python train.py --n_head=2 --head_dim=128 --norm_place="pre" --positions="rope" --rope_base=10000.0 --init="normal" --init_std_o=0.0387 --init_std_up=0.0387 --decay_fraction=0.395 --final_lr_fraction=0.0 --seq_len=512 --doc_mask=true --train_tokens=536500000 --steps=4094
MLP neurons of a small language model. Each row is named by its layer, matrix (gate and up: input weights) and neuron, and shows model dimensions 160-255. Each number is 128 + 32 x the weight over its row's rms, rounded and kept within 0 to 255. A neuron's up and down rows have the sign that makes its largest values positive.
After each neuron's rows, "fires in" lists the words (lower case) most often at its 100 highest values on Wikipedia text that the model never trained on; "fires after" lists the tokens most often just before its 100 highest values on Wikipedia text that the model never trained on.

L5.gate29 [127  74 101 137 143 143  72 194 139 135 130 124 116 107 116 137  99 166 184 126 120 112  81 150 129 172 161  96 122  67 164 109 108  91 122  18 109 140 163 102 109 126 145 112  41  99 129 111 145 182  77 130 139  99  77 149  83 108 178 149 112 159 137 103 128 128 139 105 119  99 181 198 111 108 108 104 117 110 178  86 112 120  88 171 102 175 105 162 124 191  72 142  96  68 129 156]
L5.up29 [153 146 162 158  84 153  76  78 124 141  89 154 109  84 180 201 136 116 129 126 119 140 167 135 146 115 134 185 142 109 127 126 100  87 115 165 168 128 142  81  33  92  96  89 155 149 133 104 172 100 105 173  91 179  87 165 100 111  98  97 147  70  98 144 128 132 130 140 181  82 126 132  86 119  53 120 106 172 133 194 133  65 128  96 120 159 127 138 136  97  63  94 133 120 113 178]
fires in: "after", "when", "while", "once", "although", "though"
fires after: ".", ".\n\n", " and", "W", ",", " Al"

L4.gate144 [195 121 170  87 148 175  86 100 145 146 111 164  73 132 131 102 141 135 139  93 140 181 128 121 106  59 131 155 141 108  69 124 164  84 141 162 113  86 198 145 149 144  91 120  82 132  54  92 177 172 118  94 136 136  87 157 159 113 171 132 111 143 130 107 120 149 114 171  97 203 134 181 129 160 129 126 105 149 131 165 113 165 102 150 167 129 163 166 137 141 101  85 135 133  83 124]
L4.up144 [ 96 132  93 126 141 145 119 172 140 113 184  93 145 155 118 171 178 174 130 164 190 106 125  44 104 137 136 129 137 126 149 124 145 177  94 129 100 146 116 125  95  99 146 106 104 113 136 127  77  98 113  74  79 101 136 103 130  63  56  73 116  57 113 125 130 101 142 111 117 123 104 102 116 122 150 165 156 159  39 175 172 154 145 124  70 146 134  95  92 126 147 160 119 136 128 117]
fires in: "and", "but", "adrs"
fires after: ",", " W", "R", "),", " P"

L2.gate489 [110 148 101 191 145 195 133 130 131  88 113 105  90 145 179 109 139 184  77 117 118 159 113 128 118 112 160 131 124  97 142 159  93 112 172 111 142 122 148 174 137 111 187 194 112 104  96 132  90 108 136  75  61 180 124 156 101 148 100 105 151 116 168 142 121  88 127 143  61  84 165 113 107  85 136 166 114 122 107 152  69 126 120 176  70 182 140 104 151 158  75 112 133 143 145 113]
L2.up489 [126 134 183 161  92 125  98 112 128 109 153  98 179 175 105 181 103 171 165 183 141  76  92 187 109 177 143 120 116 132 132 125 118 162 144 181 127 147 117  83 164  81 130 134 138 112 139 101 118 153 130 174 110 142 134 155 144 138 180 106 120 144 122 180 122 143 142 166 110 146 127 166 113 107 196 113 158 118 184  65 113 155 108  95 131 132 119 117 145 148 108  55 142 170 136 165]
fires in: "since", "although", "his", "while", "whose", "your"
fires after: ".", ",", " Y", " wh", " Al", " S"

L2.gate652 [ 63 193 150 151 131 131 128 139  98 126 159  66 157 122  98 116 166 138 110 103 138  95 113 157  86  68 149 129 110 169 153 110 129 160 168 158 126  52 126 123 167 111  82 186 136 119 127 141  77 122 125 162 155 119 158 142  84 142 160 115 147 131  98 153 115 114 148 139 133  34 124 112 137 109 124 135 119  75 161 129  74  94 111 113 100 111 104 158 184 135 124 142 105 119 181 140]
L2.up652 [101 121 134 157 112 131 124 155 112 123 113 106  57  82 140  92 149  94 112 117 133 165 116 147 140 103  95 146  92 133  92 172 107 119 122 143 120 121 157 112 130 128 145 122 134 103  74 112  88 171 175 152 177 113 137 117 134 163 138 123  96 128 150  67  66  92 102 143 132 142 106 198 104 128 161 115 190 119  91  71  81 142 122  84 173 153 114 128 108 145 162 120 186  45  95 134]
fires in: "the", "their", "are", "unlimited"
fires after: ".\n\n", ".", " ==\n", "==\n", " The", ","

L5.gate318 [170 115 194 168 140 148 116 193 121  99 160 119  71 142 185  91 110  80 120 174 188 125 118 135 179 141 103 118  81 154 146 124 116 138 142  89 138 177 179 108 150  81 139 128 126 159  73 139 124 120  54  89  86 135 157 119 116  65 107 124 107 124 114 156 156  88 128 146 128 137 108 153  89 123 128  93 174 122 148 111  82 164  54 169 159  74 138 144 123  86 154  77 107  98  89 125]
L5.up318 [154 185 127 114 137 126 161 141  97 112 148  98 141 144 157 108 178 168 114 131 142  77 128 199 133 117 208 122 119  65 169 174 159 126  95 144 147  98 108 126  90 231 128 133 197  84 130 136 113 134  70 149  91 124 119 141  96 108 124 116 121 163 200 104 140 100 122 167 139 126 156  79 158 129 108 102 145 149 176 129 130 200  55 126 137  80 159 140  80 125 108 118 144 189 222 101]
fires in: "the"
fires after: " in", " to", " In", " on", "In", " On"

L5.gate653 [178 141 117 135  93 144 111 141 125  95 123 186 106  92  99 113 143 146 155 144 144 176  91 156 133 191 163  97  74 118 103 191  69 143 165 195 124 152 141 185 214  84 158 113 162 148 168 134 174 109 117 162 137 138  79 181 152 116 125  90 123  97 125 115 107 132 182 117  63 143 144  80 101 176 150 133  98 160  90 181 102 103 130 156  72 158 130 152 113 103 134 112  73  84  94 145]
L5.up653 [154 107 115 154 179 100 148 203 167 177 130 138  93 153 120 140 138 144 148 134 103  48 113 119 112 142 107 191 154 150 126 135 184 104 129 112 129 125  89 119 122 124 111  85  77 126 132 155  90 113 155  75 133 148 162 169  79 167 100 136 121  93 126 133 112 177 149 110  92 159 129 150  93 126 143 168 145 137 138  81 145 117 147 113 151 132 109 138 196 149 118  82  84 130  89 173]
fires in: "she", "girls"
fires after: ".", ",", " G", "S", " where", " which"

L5.gate9 [138 164 143 120 102 159 158 148  63 108 125  64 109 123 110 180 117 137  84 123 130 158  70 127 143  32 148 192  96 102 104 195  78 148 166 162 100 118 167  73 138 105 185  85 129 130 115  82 118 194 110 118 115  92  95 193 142 129  97  69 180  87 103 108 127 145  84 123 135 100 109 169 160 127 150  93 142 216 103 122 132 101 136  96 117 141 128  92 113 184  93 156 137 170 147  66]
L5.up9 [155  72 190 139  39 100 134 178  79 143  95 172 145 154 117 151 120 167 110 117 101 137 112 172 188 102 172 131 158 104 100  96 144 145 152 140 137 166 126 161 130  95 134 152 138 144 114  98 147  76  43 108 126 121 122 125 131 144 177 110 140  49 125 135 120 163 187 138 123 131 121 117 137 148 123 128  88 132 118 146 183  77  78 186 164 130 147 180 105 109 131 118 145 101  99 157]
fires in: "most", "preceded", "first", "of", "one"
fires after: " the", " was", " one", " old", "|", "-"

L4.gate688 [107 168 154 124 101 158 157 114 106 136 135 159 154 117 164 185 114 130 117  90 134 146 114  35 157 144 152  80 120  84 207 141 100 156 149 122 176 184 129 110 123 107 141 100 121 134 102  91 116 160 138  77 152 115  99 121 148 211  79 152 156 189 130  89 125 138 104 137  73 140 127 179 128 135  68  28 122 145 120  69  71  88 154 143  97 161 196 124 152 141 120 126  62 131 150 128]
L4.up688 [172 135 152 140 106 125 101 202 129  78 155 166 102 140  83 152  97  92 149  82 160 109 138  89 108  80 121 136 136 196  92 110 108  87  83 110 110  81 143  79 126  80 156  98 113 124  95 124 151 143 143 129 162 133  65 118 132 143  90 194 105  88 128 141 141 197 129 156 161 136 115 126 105  99 119 139  79 121  61 210  93 148 141  72 154 132 160  88 167 167 148 166 158 119 160 140]
fires in: "first", "second", "only", "oldest", "strongest"
fires after: " the", "'s", " old", "ong"

L4.gate567 [ 79 139  95 124 134 170  86 121 110 164 105 164 174 140 182 178 108 109 104 108 146 114 139 105 126 151 157 157  72 123 122 164 140  83 137 133 126 173 147 157  71 153 120 122 127  93 164  94  93 114  79 156 153 106 214 172 134 157 149  94 198 140 167 174 124  76  92 179 163 138 134 135 150 132 155 109 133 165 157 122  88 105 111 120 175 111 121 176 156  96 155 142 124  96 105 128]
L4.up567 [ 63 129 153 169  95 159 176 137 109 127 133 171 134 115  86 145 158 171 105 109 163 110 115 147 122 177 199 119 158 165  37 186 167 120 171 182  69 148  56 150 156 144 106 143 180 146 120 159 146 206 200 121  74 132  83 153 154 127 178 106 123  80  95 165 138 178 135 114 123 137 159 135 164 171 136 136 172 187 125  90 141  76 156   0  89 160 127 101  86  88 121  98 137 179  75 140]
fires in: "also", "who", "which", "father", "husband", "mother"
fires after: ",", " his", "us", " He", " His", " her"

L2.gate89 [122 153 165 117 112 160 124 164  88  80 157 118 115 150 144 135  60  85 126 177  81 148  95 172 143 159 149 131 104 146 123 144 116  97 125 154 145 110 182  51  96  84  68  91  73 114 129 127 112 139 108  96 149 134 128 136 127  97 101 155 128 111  96 131 155 135 104 141 131 122 110 117 143 143  68  90 140 107  79 163 122 127 169 188 146  99 120 176 137 155 161 136 151  92 103 150]
L2.up89 [152 122 112 110 180 126 129 144 122  90 129 165  51 116 122 132 122  87 158 121  67 164  89 154 110  96 177 144 127 135  65 110  76 210 154 122  95  99 158 107 142 166 125  99 111 122  85 139 102 126  89 165 124 197 111 150 188 174 129 189 124 118 102 135 118 172 141 113 109 106  40 105 185  37  92 180 105 188 175 130 139 100 126 140 124 139 150 119 184  93 129 126 107 114  96 113]
fires in: "of", "the", "far", "largely"
fires after: " one", " of", " (", "-", " m", " larg"

L2.gate650 [100 117 222 146  87 122 124 123 127  97 125  91 109 140 137 127 137  66 130 148 115 151 123 130 164 161 128 117 136  97 149 144 133 157 114 140 102 152 126 129 140 125  42 166 167 106 154 185 164 121 113 142 128  90 112  77 109  89 106  98  74 157 101 163  65 166 147 122 144  76  91 122  89 135  92 158 127 141 156 135 122 164 113 117 147 128  92 130 144 114 113 136 165 113 119 117]
L2.up650 [140 142 140 179  95  78 126 135  90 132 144 132 114 106 162 156 126 111 151 133 100 117  94 140 101  64 153  92  79 168 213 139 132 136 199 133 176 134 194 147 123 182 160 109 155 157 180 177 136 107  87 175  50 121 196 108 123  54 146 132 160 138 129  43 134 119 120  87  91 167 155 124 195 150 120 143 119 107  99 132 149  99 114 122  94  54 124 125 164 110  99  95 141 139 144 118]
fires in: "of", "early", "to", "madrassas", "middle", "mindaugas"
fires after: " M", " E", " m", " (", "y", "-"

L4.gate251 [157 128 121 152 177 121 170 119 142 117 139 130  89 166  70 151 150  77 111  74 113 227 158 125 119 133  80 130  97  99  99 122 173 133 154 142 165 130 127 131  65 102  98 104 121 123 161 108  93 116 118  42 188 145  79 189  89 123 182 183 129  84 171 100 132 170 115 175 163  82 152 175  86  96 140 145  78 160 127 110 130 227 157 150 117 104 109 108 190 156 104 126  70  89 150 158]
L4.up251 [117 202  64 100 155 119  51 131  69 111 127 164 151 127 141 123  73 148 134 113 102 149  87  82  74 130 134 112 131 136 143 136 101 102 144 124 119 137 131 144 213  90 130 134 132 110 126 127 158  86  77  90  85  76 120 151  93 145 118 162 120 174 137 118  95 107 150 119 160 164 174 161 155 180 119 144  95  91 156 155 141  82 128 128 116 144 134 161 112 138 169 191  64  91 122 125]
fires in: "her", "mother", "girls", "wife", "female"
fires after: " his", " and", " G", "'s", " with", " b"

L4.gate591 [125 131 115  95  88 151 111 161  94 147 164 128 158 164 116 128 109 134 136 159  99 114 110 126 242  93 123 118  93 168 179 147 195  65 164  75  96 129 126 172 138 107 139 118 141 107  56 147 120  66 139 155 130 123 141 176  84 113 102  94 106 102  81 163 105 128 115 170  83 179 140 160 133 138 117  75 137 112 222 113 130 145  99 114 180 116  62 184  73 102  81 132 133 140 167  60]
L4.up591 [ 78 115 133 166 127 103 109 148 126 121 124 176  27 135 117 133 156 128 167  85 131 129 104 138  77 143 119  87 158 131 208 109 153  65  71  89 125 119  51 148 163 149 121 163 166 116 110 212 141  86 144  90 107 175 129  83 125  66 166  79  92 179 113 133 109 119 162 193 134 175 128 167  81 187 175 122 105 134 175  74 106 119 146 162 138 135  97 198 112 136 126 118 148 145  97 124]
fires in: "after", "her", "his", "their", "she"
fires after: ".", " where", ".\n\n", "H", " The"

L2.gate408 [123 122  99 128 115 105  88  62 136 140 120  79  66 127 116 132 149 113 144 120 120  92  70 161 150 192 140 116  26 113 184 142 132  97 123 119 157 154 143 158 101 149 168 147 126 146 119 119  42  66 102 107 157 184 106 154 107  53 169  98 133 115 130  61 105 136 117 167 177 123 134 134 137 163 103 109 117 171 173 131 120 141 119 104 133  57  72 153 126 177 130  84 202  94 140 109]
L2.up408 [142 109 114  97  87 155 145  99 134 209 159 127 160 132  99 103 142 104 110  83  67 126 127 124 146 206 160 142  91 181  75 133 107  75 108  94 137 174 143 116 105 102 131 137 139 138 132 108 121 141 122 136  79 165 119  49 155 124 149 125 117 157 123 147 120 100 248 113 121 110 132  99  55 121 140 110 117 119 188 125 168 110 184 120  47 112 156 129 114 135 146 100  58 133 141 172]
fires in: "the", "of"
fires after: " at", " time", " At", " of", " During", " With"